Part of a small language model's weights: learned positions.
MLP neurons of a small language model. Each row is named by its layer, matrix (up: input weights) and neuron, and shows model dimensions 112-175. Each number is 200 + 30 x the weight over its row's rms, rounded and kept within 0 to 999.
Before each neuron's rows, "fires in" lists the words (lower case) most often at its 100 highest values on Wikipedia text that the model never trained on.

fires in: "to", "from", "his", "began", "her"
L4.up69,178,226,215,252,165,214,200,210,200,219,202,215,210,124,223,157,246,173,211,203,208,191,214,186,198,197,134,234,213,195,212,249,194,243,231,234,229,172,235,236,148,189,224,156,197,191,173,163,207,225,187,175,191,194,201,184,158,225,168,164,213,173,172,238

fires in: "he", "they", "she", "members", "it", "players"
L6.up54,204,165,167,224,221,205,192,305,169,238,183,195,211,213,216,185,177,229,186,151,197,190,150,191,228,215,222,171,195,180,210,176,216,212,139,230,216,139,215,183,194,184,192,209,138,140,177,159,189,173,191,194,210,233,211,209,189,176,153,167,253,204,204,257

fires in: "in", "at", "st"
L12.up715,289,195,210,158,270,182,228,192,208,216,193,220,201,232,248,160,181,216,213,221,217,157,175,203,139,185,236,202,191,145,223,169,203,209,139,190,207,222,233,185,187,222,194,179,198,162,182,184,199,203,172,217,200,144,157,214,188,161,170,196,204,202,176,190

fires in: "he", "was", "is", "as", "became"
L6.up373,178,180,226,220,233,210,118,206,209,197,216,162,165,225,228,196,172,187,268,210,226,245,233,216,224,211,218,249,185,227,212,191,171,169,208,180,233,222,240,163,189,263,261,198,202,223,156,183,174,182,194,141,146,209,178,199,216,189,291,142,176,186,207,232

fires in: "in", "on", "at"
L5.up141,189,176,235,192,252,208,233,231,195,242,209,224,212,181,184,185,199,249,223,198,129,137,222,180,200,185,197,169,227,192,204,215,170,158,198,187,193,196,194,223,161,183,222,221,130,219,132,204,128,246,210,236,190,159,140,162,233,191,231,182,172,175,182,253

fires in: "that", "one"
L4.up396,194,129,243,201,209,164,214,206,226,215,235,225,207,243,157,156,199,189,175,165,191,179,187,162,176,224,153,168,211,183,210,158,207,166,267,231,248,158,224,236,144,205,205,230,157,159,157,154,158,199,199,295,205,194,222,154,203,153,235,148,187,234,164,206

fires in: "both", "also", "again", "form", "either"
L3.up106,156,229,187,190,180,219,209,169,153,236,216,203,206,258,156,174,202,219,196,212,235,198,179,157,180,213,229,174,162,211,168,297,217,199,240,202,208,242,235,219,220,219,226,225,154,218,183,226,211,224,219,226,112,157,204,174,217,166,213,212,227,222,187,155

fires in: "in", "from", "of", "and"
L5.up624,229,227,195,233,232,195,197,199,227,235,173,214,181,229,208,177,229,217,239,199,204,177,230,183,207,236,136,179,197,202,170,161,148,172,180,173,194,169,295,188,169,202,187,213,177,204,214,167,186,223,225,181,187,161,147,192,276,174,146,201,169,136,226,157

fires in: "of", "out", "not", "find", "about"
L9.up639,259,233,216,203,225,187,184,207,176,185,244,170,195,172,213,168,156,205,154,217,205,232,206,193,215,184,192,172,210,200,216,243,215,182,244,175,191,156,210,220,207,142,173,203,193,216,225,166,226,236,155,255,199,249,227,233,164,202,218,128,234,233,185,212

fires in: "of", "in", "for", "from", "to"
L4.up150,180,255,172,205,189,200,236,254,198,164,157,114,186,202,249,223,261,193,215,200,190,204,195,211,206,231,197,218,210,182,216,198,193,161,122,179,216,195,228,192,187,160,198,198,206,190,142,177,218,156,167,203,271,189,232,144,284,169,169,186,237,191,243,173

fires in: "they", "having", "we", "you", "had"
L3.up309,201,180,212,226,185,184,220,220,127,210,189,162,182,210,222,218,218,227,161,245,241,156,213,200,143,200,178,164,232,237,226,209,185,196,187,218,194,235,197,239,183,217,209,230,190,194,127,239,220,214,172,201,197,255,200,189,258,199,213,227,192,186,133,173

fires in: "as", "where", "because"
L4.up563,184,201,178,202,223,220,224,208,232,235,191,197,206,207,192,169,175,179,242,229,177,206,158,208,240,190,226,221,167,258,250,217,226,191,238,206,185,256,171,257,233,193,210,190,192,262,195,224,252,195,142,231,143,217,168,176,221,225,204,214,239,201,192,207

fires in: "following", "candidate", "according", "due"
L3.up331,256,185,118,206,187,217,197,169,207,217,175,196,249,202,181,199,181,203,214,220,162,168,199,127,256,216,282,152,206,165,190,213,195,179,234,188,236,239,260,132,207,213,195,148,248,204,233,235,211,190,186,186,195,204,229,198,223,159,158,232,183,198,211,177

fires in: "s", "her", "his"
L4.up738,223,205,200,240,219,201,236,189,211,202,218,232,185,178,210,186,266,213,148,218,157,177,234,204,259,185,137,193,194,188,232,215,204,214,179,193,179,227,223,274,162,160,214,207,213,187,223,151,224,203,201,238,206,224,199,192,122,196,179,196,255,229,199,242

fires in: "and"
L5.up271,234,251,218,202,162,183,230,171,207,195,172,230,182,219,139,227,169,168,204,208,200,185,214,169,230,197,159,180,234,216,141,160,208,228,169,211,183,197,227,236,181,180,238,249,205,192,174,294,197,186,214,236,191,137,198,149,224,175,250,149,208,173,208,206

fires in: "who", "which", "that", "a", "she", "he"
L9.up669,203,216,214,211,187,209,171,215,191,226,195,134,247,213,139,247,285,220,183,207,263,195,197,206,245,239,181,231,171,245,216,228,191,195,250,245,214,209,179,217,220,221,171,221,152,168,217,212,219,177,150,197,201,197,222,165,181,198,224,190,198,182,263,196

fires in: "of", "in", "arkansas", "brandenburg", "estonia", "united"
L9.up164,284,221,198,190,244,195,212,181,207,208,216,164,178,227,238,232,228,253,134,193,213,183,183,215,210,186,197,191,197,202,204,176,158,172,173,175,197,283,219,197,268,208,281,213,251,242,187,223,190,222,192,263,176,153,187,158,223,175,243,254,209,203,179,192

fires in: "to", "or"
L12.up386,220,214,209,200,206,244,242,212,170,236,155,151,140,198,205,219,150,163,220,184,181,203,148,272,167,221,228,242,189,222,187,152,221,267,240,175,171,179,187,195,161,190,183,182,220,194,181,189,224,214,196,159,181,163,238,249,194,231,126,179,172,229,184,223

fires in: "to"
L9.up390,225,187,235,225,192,198,200,198,183,222,287,170,233,163,199,148,218,225,211,284,210,190,192,168,179,149,215,183,205,239,225,205,149,225,212,186,181,196,206,254,201,137,195,163,222,166,254,196,289,175,157,219,183,153,259,211,207,226,202,179,198,199,222,208

fires in: "of", "by", "that", "about", "s", "team"
L5.up452,224,238,223,189,243,247,170,190,191,177,165,211,224,231,192,152,197,247,229,144,137,127,176,194,244,224,207,250,173,173,143,212,232,218,202,218,167,193,199,130,172,202,146,179,184,184,197,226,200,188,230,175,217,157,196,235,201,213,207,202,225,179,186,223

fires in: "and"
L4.up152,190,209,188,172,190,238,232,185,175,262,240,182,194,225,182,195,199,229,219,271,140,155,214,204,240,184,163,195,174,223,193,205,195,165,143,234,199,194,192,257,171,217,187,238,147,248,203,251,246,231,227,184,165,198,184,169,237,167,166,187,161,213,200,170

fires in: "to", "in", "on"
L12.up551,149,179,225,210,209,211,190,214,184,241,239,174,171,161,155,186,168,152,207,205,192,266,182,178,198,189,236,255,176,248,215,180,187,232,228,176,177,188,218,206,192,178,196,218,206,174,199,211,155,206,190,174,180,176,233,165,195,151,201,231,234,233,297,172

fires in: "for", "until", "before", "by", "after", "as"
L5.up422,172,197,216,238,202,233,209,205,157,200,186,205,219,202,144,212,158,178,199,217,226,192,210,179,216,201,168,224,191,227,218,244,139,197,205,186,169,180,149,174,135,158,193,142,181,174,131,165,166,222,239,259,175,188,201,266,163,193,168,197,162,216,253,225

fires in: "a"
L5.up207,207,201,161,224,250,222,232,191,192,168,240,171,243,193,219,220,226,250,226,231,197,195,167,216,254,207,164,191,194,211,198,198,220,220,186,186,210,221,202,151,201,219,220,203,143,182,177,199,207,120,180,223,238,186,248,219,216,211,148,149,150,176,151,204

fires in: "may", "april", "february", "june", "november"
L3.up345,165,189,206,223,184,218,254,204,187,161,231,194,203,162,219,163,186,209,179,173,155,191,224,171,227,175,250,199,269,213,222,223,160,138,234,193,237,226,264,225,221,270,227,207,169,214,197,205,202,219,178,174,183,207,147,151,203,215,223,194,242,185,185,206

fires in: "after", "while", "before", "her", "would"
L12.up358,219,229,242,218,204,231,189,176,234,199,162,172,229,177,147,204,207,181,217,218,202,185,191,256,215,254,214,200,204,266,197,256,196,201,184,209,188,147,177,224,200,222,164,171,183,211,207,191,231,168,197,207,261,192,228,164,153,207,177,171,176,233,148,214

fires in: "to", "which", "by", "who", "iridescens"
L10.up559,199,212,174,209,196,227,228,198,189,235,257,168,151,209,147,208,236,221,225,190,182,180,180,192,150,172,207,219,188,242,219,185,150,258,200,201,252,217,253,187,198,223,147,204,209,211,212,194,246,173,206,165,235,219,206,211,175,236,144,178,206,241,208,275

fires in: "used", "located", "place", "between", "available", "held"
L3.up430,249,258,186,211,227,123,217,201,247,159,202,172,218,211,188,199,169,191,202,222,159,223,190,205,211,249,159,161,219,237,191,185,161,201,229,194,170,190,183,170,190,223,197,181,212,195,172,166,212,229,173,178,221,221,227,157,197,162,235,215,216,122,163,227

fires in: "was", "years", "to", "months", "being", "never"
L13.up306,214,167,256,264,163,240,171,193,224,210,162,198,210,226,182,226,143,230,175,206,151,200,183,257,229,198,147,225,162,164,174,197,184,212,224,184,233,205,229,276,160,219,185,217,188,225,202,187,200,193,207,174,141,165,190,162,117,197,192,247,187,206,170,262

fires in: "he", "she", "championships"
L3.up585,165,184,166,171,225,202,173,213,138,231,195,146,209,205,215,199,205,194,212,240,226,158,237,213,259,200,166,225,259,188,205,215,176,245,262,183,173,168,194,190,170,242,167,220,177,183,194,212,209,176,211,180,219,215,231,148,206,148,248,202,210,189,229,177

fires in: "and", "who", "we", "never", "to", "he"
L13.up228,202,186,170,227,209,173,191,181,202,270,225,192,215,180,197,130,242,226,160,212,237,185,166,199,234,218,179,208,213,215,208,163,191,273,220,213,205,200,195,177,165,172,174,246,227,200,172,180,200,191,228,182,163,216,194,242,148,240,195,181,173,157,179,198

fires in: "the"
L12.up366,233,231,279,179,197,225,214,245,147,164,185,181,225,192,177,212,157,242,218,204,217,176,283,226,219,167,173,219,207,214,175,226,204,210,155,186,189,206,166,237,239,172,180,203,190,280,213,242,194,184,180,238,277,224,137,171,160,141,174,235,185,241,163,203

fires in: "with", "in", "where", "on", "at"
L3.up232,246,205,220,181,260,171,261,228,215,195,170,159,259,148,218,179,170,201,210,264,153,178,231,210,246,226,251,180,146,206,211,250,187,154,242,214,219,229,157,187,210,215,212,226,206,216,187,215,174,230,132,207,137,149,212,194,187,178,192,198,181,189,225,236

fires in: "on"
L13.up175,213,179,297,271,192,217,212,206,211,206,174,182,240,249,212,174,256,220,229,209,202,175,169,221,208,204,200,223,215,191,207,188,208,224,241,179,243,183,156,259,159,170,177,211,184,192,241,169,198,172,218,249,234,181,190,197,248,178,236,162,160,176,211,200

fires in: "in"
L10.up624,204,230,245,186,242,183,196,191,190,244,156,233,200,207,210,202,206,199,151,227,165,181,204,264,152,172,198,192,130,198,211,223,204,191,216,216,188,195,250,206,192,237,188,196,178,169,169,238,179,203,204,198,176,203,141,214,224,185,225,207,187,243,194,214

fires in: "the", "one", "that", "a", "who"
L5.up463,239,160,240,196,239,225,191,221,179,170,217,151,177,241,192,177,229,208,181,233,226,158,181,174,206,217,184,202,209,224,153,208,221,190,204,215,196,184,159,200,191,226,192,269,218,189,224,189,151,213,135,187,146,151,200,219,233,211,256,204,206,191,215,150

fires in: "had", "he", "hearing", "to"
L10.up520,166,149,220,227,212,179,162,187,138,181,223,193,175,186,226,230,196,208,159,213,267,182,168,179,185,214,190,235,221,181,216,199,194,253,161,213,188,182,225,245,207,192,160,210,187,217,168,235,202,143,230,220,192,193,246,242,181,228,202,211,156,182,136,183

fires in: "as", "where", "because"
L10.up498,208,187,197,233,189,234,170,212,179,180,211,200,219,214,205,186,214,204,176,218,252,176,227,182,228,211,221,213,147,279,243,192,202,150,167,190,263,227,161,187,148,185,241,228,189,205,199,177,175,235,205,241,148,231,214,212,162,223,165,195,196,221,214,254

fires in: "he", "she", "it", "career", "biography"
L2.up636,158,163,216,213,159,237,161,201,205,247,184,185,163,165,200,155,181,206,284,206,232,187,204,159,229,187,202,191,190,215,220,178,162,224,265,123,182,204,227,238,213,242,228,172,198,181,209,198,217,139,221,215,218,201,224,192,195,155,178,146,233,227,151,210

fires in: "later", "post", "1991", "1990", "earlier", "1994"
L2.up608,208,238,216,221,212,189,231,155,203,213,190,193,231,215,177,182,222,192,141,220,179,187,179,201,185,214,213,177,193,173,209,187,208,222,244,140,220,196,196,175,180,190,211,149,187,190,188,191,219,258,166,224,204,181,186,204,150,175,164,158,126,207,219,203

fires in: "his", "career", "her", "life"
L2.up209,264,155,165,234,210,244,216,209,183,226,216,188,168,154,226,165,225,148,221,235,154,185,230,225,214,186,232,132,205,172,239,152,194,196,201,232,197,175,209,204,202,172,182,232,184,205,158,183,205,171,243,217,165,196,212,211,189,166,197,209,238,187,235,240

fires in: "she", "be", "sheffield", "sheet", "he"
L3.up147,185,237,173,195,174,248,178,220,209,217,167,204,225,167,214,197,236,187,218,148,198,175,220,193,193,184,181,163,178,188,230,179,206,219,231,157,201,177,197,181,178,267,158,190,278,196,159,191,204,212,171,189,156,234,198,193,150,184,239,167,141,173,185,224

fires in: "a"
L13.up391,201,163,190,137,211,193,226,218,188,206,255,194,255,239,189,219,227,200,170,208,190,267,222,221,168,189,172,198,225,188,241,216,185,189,168,174,154,240,131,231,234,250,229,159,169,188,234,201,188,169,190,224,213,190,207,200,212,152,192,225,161,182,195,212

fires in: "of", "the", "for", "his", "on", "into"
L6.up522,269,210,230,199,205,184,199,243,166,225,189,217,171,167,157,200,142,212,154,193,253,226,192,176,302,184,149,143,207,198,163,216,175,170,153,239,208,210,193,230,162,180,210,256,245,197,210,166,275,207,203,224,228,175,189,198,212,169,179,187,139,194,226,225

fires in: "in", "school"
L4.up114,268,155,187,163,246,208,240,229,181,246,174,185,236,220,229,234,177,201,180,207,185,181,176,244,245,156,191,143,208,241,172,202,204,176,235,179,190,250,158,165,215,219,225,191,205,221,210,220,216,167,211,144,221,150,181,237,244,145,201,254,214,174,229,171

fires in: "made", "australian", "australia", "version", "prince", "croatia"
L2.up222,157,222,213,210,222,221,218,158,232,197,131,190,125,220,205,231,186,125,158,185,235,155,179,216,238,290,175,181,236,201,209,236,231,145,194,238,213,170,234,197,201,198,267,258,161,181,199,177,205,228,197,213,207,221,216,233,190,211,220,202,168,201,177,202

fires in: "he", "they", "she"
L13.up511,188,210,180,264,192,253,200,223,236,214,218,169,191,198,237,165,231,209,234,225,212,213,198,187,169,124,207,242,178,250,210,238,202,187,137,186,205,207,191,255,212,235,208,164,203,221,184,156,189,176,194,190,182,184,191,144,164,208,228,202,145,184,222,207

fires in: "they", "we", "possibly"
L2.up259,228,201,248,235,193,197,213,218,190,179,229,218,205,208,241,225,223,199,191,207,200,216,184,194,171,206,127,203,181,181,237,204,246,254,199,194,253,219,281,235,174,176,178,241,143,198,155,243,219,232,126,202,165,189,149,187,208,229,138,157,234,181,180,217

fires in: "later", "first", "2013", "then", "eventually", "earlier"
L3.up710,194,202,171,216,192,146,196,223,210,245,202,195,211,163,178,215,230,220,214,251,204,212,247,193,240,185,221,164,219,153,244,221,262,198,209,203,180,198,275,224,169,158,218,215,166,185,200,196,193,261,203,228,218,187,135,200,169,194,158,180,204,259,154,171

fires in: "from", "of", "to", "based", "in"
L4.up154,181,265,110,197,152,153,175,210,214,203,206,181,206,203,261,229,175,163,243,197,186,245,179,209,227,190,217,204,231,188,202,184,190,178,135,153,177,183,252,213,269,223,208,185,153,178,169,217,202,205,205,188,179,193,208,151,250,208,188,242,224,199,276,220

fires in: "on", "for", "of", "between", "where"
L10.up126,199,291,222,193,228,200,179,227,251,171,157,200,195,187,207,229,203,155,222,163,147,228,174,225,207,228,158,230,181,223,144,165,205,243,197,231,191,184,189,229,195,213,151,200,177,140,238,184,147,149,210,207,202,180,174,201,226,209,219,171,154,169,236,216

fires in: "school", "students", "schools", "education", "college"
L2.up562,172,191,163,158,246,179,194,302,215,172,162,201,243,221,187,233,200,221,187,231,232,218,224,190,234,196,171,151,203,205,237,175,195,199,202,192,201,213,195,200,149,185,159,191,167,232,204,226,217,128,217,224,157,218,204,242,174,162,194,231,183,201,172,156

fires in: "has", "have"
L10.up630,193,151,257,235,192,198,201,257,206,184,201,167,197,207,236,177,226,237,201,239,218,192,212,204,192,190,190,213,229,195,211,170,182,203,188,162,159,170,186,232,175,196,229,181,191,200,195,215,261,240,253,217,203,182,198,175,246,217,200,179,193,229,193,225

fires in: "party", "member", "politician", "athletic", "mr"
L2.up96,234,210,253,192,194,193,206,226,194,165,174,199,207,183,213,178,174,213,237,213,181,170,240,206,226,187,249,199,143,215,196,167,250,179,174,167,175,222,162,194,200,190,135,160,172,168,248,236,249,199,266,180,158,159,257,222,151,195,245,152,208,200,222,239

fires in: "in", "of"
L3.up432,233,185,167,187,180,233,205,193,212,225,184,229,203,217,196,202,160,173,204,262,149,220,204,223,210,171,268,191,209,172,281,222,131,219,179,228,214,228,224,156,220,201,201,212,230,217,191,194,193,196,234,183,213,166,215,246,204,184,203,231,212,203,179,234

fires in: "it", "that", "healy", "he"
L6.up206,186,201,211,184,204,215,163,203,180,178,187,174,249,118,177,184,214,153,245,146,219,151,170,203,211,233,178,202,222,259,276,157,170,211,227,198,194,252,212,203,177,207,177,250,229,174,221,216,190,267,159,166,157,217,211,216,228,180,206,200,180,179,168,280

fires in: "he", "she", "alfie", "jameson"
L13.up330,180,175,242,227,186,265,160,211,198,193,167,183,311,161,224,218,202,180,145,170,177,146,205,229,273,253,183,157,186,202,193,210,201,210,224,172,187,237,242,252,210,168,173,194,153,197,202,201,230,225,235,205,173,198,220,181,178,224,182,183,196,198,173,221

fires in: "december", "september", "november", "august", "july", "june"
L5.up508,241,167,223,170,185,233,188,204,231,207,210,219,231,172,183,167,193,192,190,121,228,172,190,248,215,204,276,197,227,203,208,210,169,159,238,193,203,219,241,226,163,223,190,250,200,152,192,214,208,174,145,195,246,199,212,166,256,192,267,163,189,185,181,196

fires in: "a"
L3.up427,189,243,160,185,203,158,273,130,202,208,186,245,239,195,200,273,220,195,271,189,208,222,200,236,209,235,201,180,194,196,205,242,201,246,176,164,193,181,175,148,175,165,219,213,200,200,124,223,235,177,260,218,242,175,216,159,207,235,173,210,175,245,244,225

fires in: "first", "when", "that", "once", "2", "3"
L4.up172,158,207,175,163,196,241,145,187,273,195,174,230,181,187,173,203,186,183,199,222,158,216,202,142,232,228,174,209,208,171,160,234,269,216,226,202,143,253,164,177,182,174,198,246,200,233,241,233,215,200,197,237,159,171,163,204,135,243,153,208,221,234,184,223

fires in: "that", "one", "any", "no"
L5.up195,220,166,217,223,178,215,179,194,208,165,248,236,168,162,204,183,220,225,213,222,148,176,225,213,201,272,211,192,151,234,216,214,210,205,224,247,228,171,172,224,202,162,207,179,193,84,134,188,215,131,196,215,225,167,186,158,218,179,235,179,192,214,220,233

fires in: "in", "during", "is", "with", "list"
L5.up201,187,188,221,189,228,185,211,213,153,209,201,165,260,189,233,219,189,163,176,237,259,181,168,195,195,201,199,219,184,221,213,199,208,242,137,193,202,166,192,164,180,177,233,199,223,163,209,198,267,185,204,225,281,191,217,209,132,170,225,225,183,204,271,242

fires in: "of", "from", "romanian", "indian", "by"
L6.up669,200,227,181,181,216,212,162,200,164,203,193,177,160,186,160,230,225,198,206,207,234,187,200,203,173,166,191,182,231,174,207,185,141,250,142,222,133,214,202,242,194,193,228,215,196,217,173,239,232,184,148,195,182,241,157,159,228,183,204,188,189,220,258,172

fires in: "a"
L12.up65,244,190,148,239,239,186,201,221,210,186,245,202,230,219,211,241,181,203,269,190,208,187,239,223,161,207,205,172,173,233,229,224,183,174,198,170,160,199,186,145,199,219,179,231,175,212,141,212,182,192,219,149,211,175,149,172,223,175,194,224,245,174,210,173

fires in: "he", "married", "his", "returned", "claimed"
L3.up410,185,150,182,169,178,259,181,180,211,272,170,192,178,173,256,179,258,235,209,225,177,161,215,225,234,214,214,225,221,214,213,193,182,202,252,199,207,167,170,175,206,216,221,202,191,164,178,182,163,176,258,160,203,224,209,153,255,171,183,154,205,153,174,226

fires in: "of", "supreme", "district"
L3.up354,231,204,214,224,238,190,211,145,215,139,176,160,248,239,235,124,189,218,199,234,184,226,196,206,200,240,174,206,181,130,151,173,144,195,172,201,186,175,189,184,212,246,182,185,182,225,176,184,122,226,183,223,206,213,205,206,216,194,229,204,249,198,188,226

fires in: "member", "president", "politician", "party", "2023", "2024"
L3.up104,209,223,209,148,183,186,188,194,225,183,168,170,182,221,211,209,211,259,215,188,211,179,186,235,132,179,213,226,173,184,143,188,204,176,161,176,165,281,191,207,237,237,212,222,214,126,233,212,222,158,197,220,211,201,226,208,156,214,215,189,168,246,178,193

fires in: "the", "s", "to", "t"
L4.up502,205,239,243,211,183,219,193,168,206,229,175,186,181,209,208,221,233,207,234,238,175,218,231,255,216,166,153,192,197,199,187,214,246,196,178,185,240,215,159,212,185,201,193,225,216,271,194,229,189,202,146,207,239,209,244,194,179,129,185,147,189,211,166,202

fires in: "only", "just", "even", "almost", "usually"
L2.up479,228,217,199,222,211,171,275,198,160,149,214,194,230,186,231,123,218,232,190,270,138,229,249,213,205,270,165,227,182,203,221,196,175,280,198,212,223,159,223,208,197,236,201,205,147,254,235,199,230,180,244,201,209,192,179,211,152,175,189,236,192,185,217,208

fires in: "that"
L3.up450,187,208,208,183,179,244,299,199,224,180,211,187,259,143,196,182,210,203,217,238,211,180,186,186,198,217,189,163,183,204,206,169,248,161,205,199,216,221,181,194,155,179,220,174,217,172,168,195,181,193,197,227,223,197,198,200,252,189,234,193,224,146,158,231

fires in: "in"
L13.up639,234,217,231,191,236,164,232,189,204,245,269,204,163,213,231,247,165,169,172,187,215,189,283,234,193,209,180,228,140,170,250,220,181,262,163,188,232,209,190,201,234,241,162,188,194,249,248,179,200,208,192,228,152,184,147,147,190,176,223,185,216,217,191,193

fires in: "a", "can"
L12.up55,174,211,178,220,161,179,196,189,194,239,220,164,225,196,176,227,231,221,183,179,234,201,266,241,213,191,206,212,229,168,213,197,167,173,214,163,183,209,198,241,215,201,158,225,153,261,205,190,251,184,179,140,234,181,204,189,196,184,202,189,194,147,164,153

fires in: "it", "she"
L4.up105,200,182,206,256,171,230,209,228,138,195,168,192,251,219,121,215,208,227,171,231,147,174,221,186,237,199,231,197,185,206,173,201,188,194,176,208,233,163,175,192,167,233,121,186,166,209,190,150,232,197,177,204,215,222,191,234,140,236,174,174,201,166,243,214

fires in: "that", "school"
L4.up40,236,171,203,207,232,207,227,273,142,198,212,168,207,216,180,143,233,172,228,161,172,251,175,211,216,225,193,148,179,159,142,154,201,176,221,216,234,153,192,245,150,206,217,211,221,206,195,196,195,142,223,203,173,205,226,198,169,210,209,173,198,190,160,252

fires in: "he", "hearing", "russian", "hearings", "japanese"
L10.up602,222,140,247,198,183,209,169,160,166,254,187,168,180,221,199,268,241,197,237,166,250,160,206,255,202,225,178,182,251,212,227,174,244,217,182,194,199,136,163,243,209,229,226,158,198,177,211,275,210,152,163,216,183,199,222,227,161,217,161,185,194,217,181,173

fires in: "as", "be"
L12.up223,207,206,221,238,175,181,149,160,205,248,170,209,227,225,241,173,207,210,189,192,235,128,219,151,242,217,216,151,226,219,274,196,232,207,244,156,178,227,133,215,207,218,178,185,227,226,220,171,218,197,208,191,138,218,134,202,172,252,179,153,192,201,195,195

fires in: "both", "only", "each", "number", "sent", "either"
L2.up94,213,250,163,222,184,176,272,135,214,176,154,161,197,175,213,229,216,200,216,217,163,216,217,159,196,210,204,199,128,208,222,221,185,261,213,225,206,203,201,195,197,193,184,265,170,203,197,223,178,208,200,211,193,137,258,191,170,173,231,243,276,223,212,218

fires in: "in"
L3.up561,237,150,127,173,199,158,277,204,176,200,126,200,238,268,212,267,201,195,207,232,175,171,183,188,201,203,200,167,212,178,238,260,181,172,159,157,229,172,202,147,189,228,218,202,245,178,223,157,133,210,207,226,215,171,170,255,235,159,232,195,213,205,218,207

fires in: "a"
L12.up22,189,249,168,209,224,163,210,200,193,187,171,195,225,251,171,216,250,192,208,180,182,181,212,258,219,183,204,219,184,222,157,259,171,176,176,225,161,230,201,193,170,188,254,251,185,187,174,137,229,143,241,235,261,191,204,138,211,187,204,222,200,172,193,198

fires in: "a"
L13.up12,235,194,191,225,205,196,171,185,184,151,222,210,220,231,190,169,180,204,228,201,203,165,213,242,189,198,192,199,163,238,200,168,188,238,199,158,161,207,156,218,200,232,201,215,129,155,187,168,212,181,208,147,244,166,200,176,220,206,204,187,197,196,184,158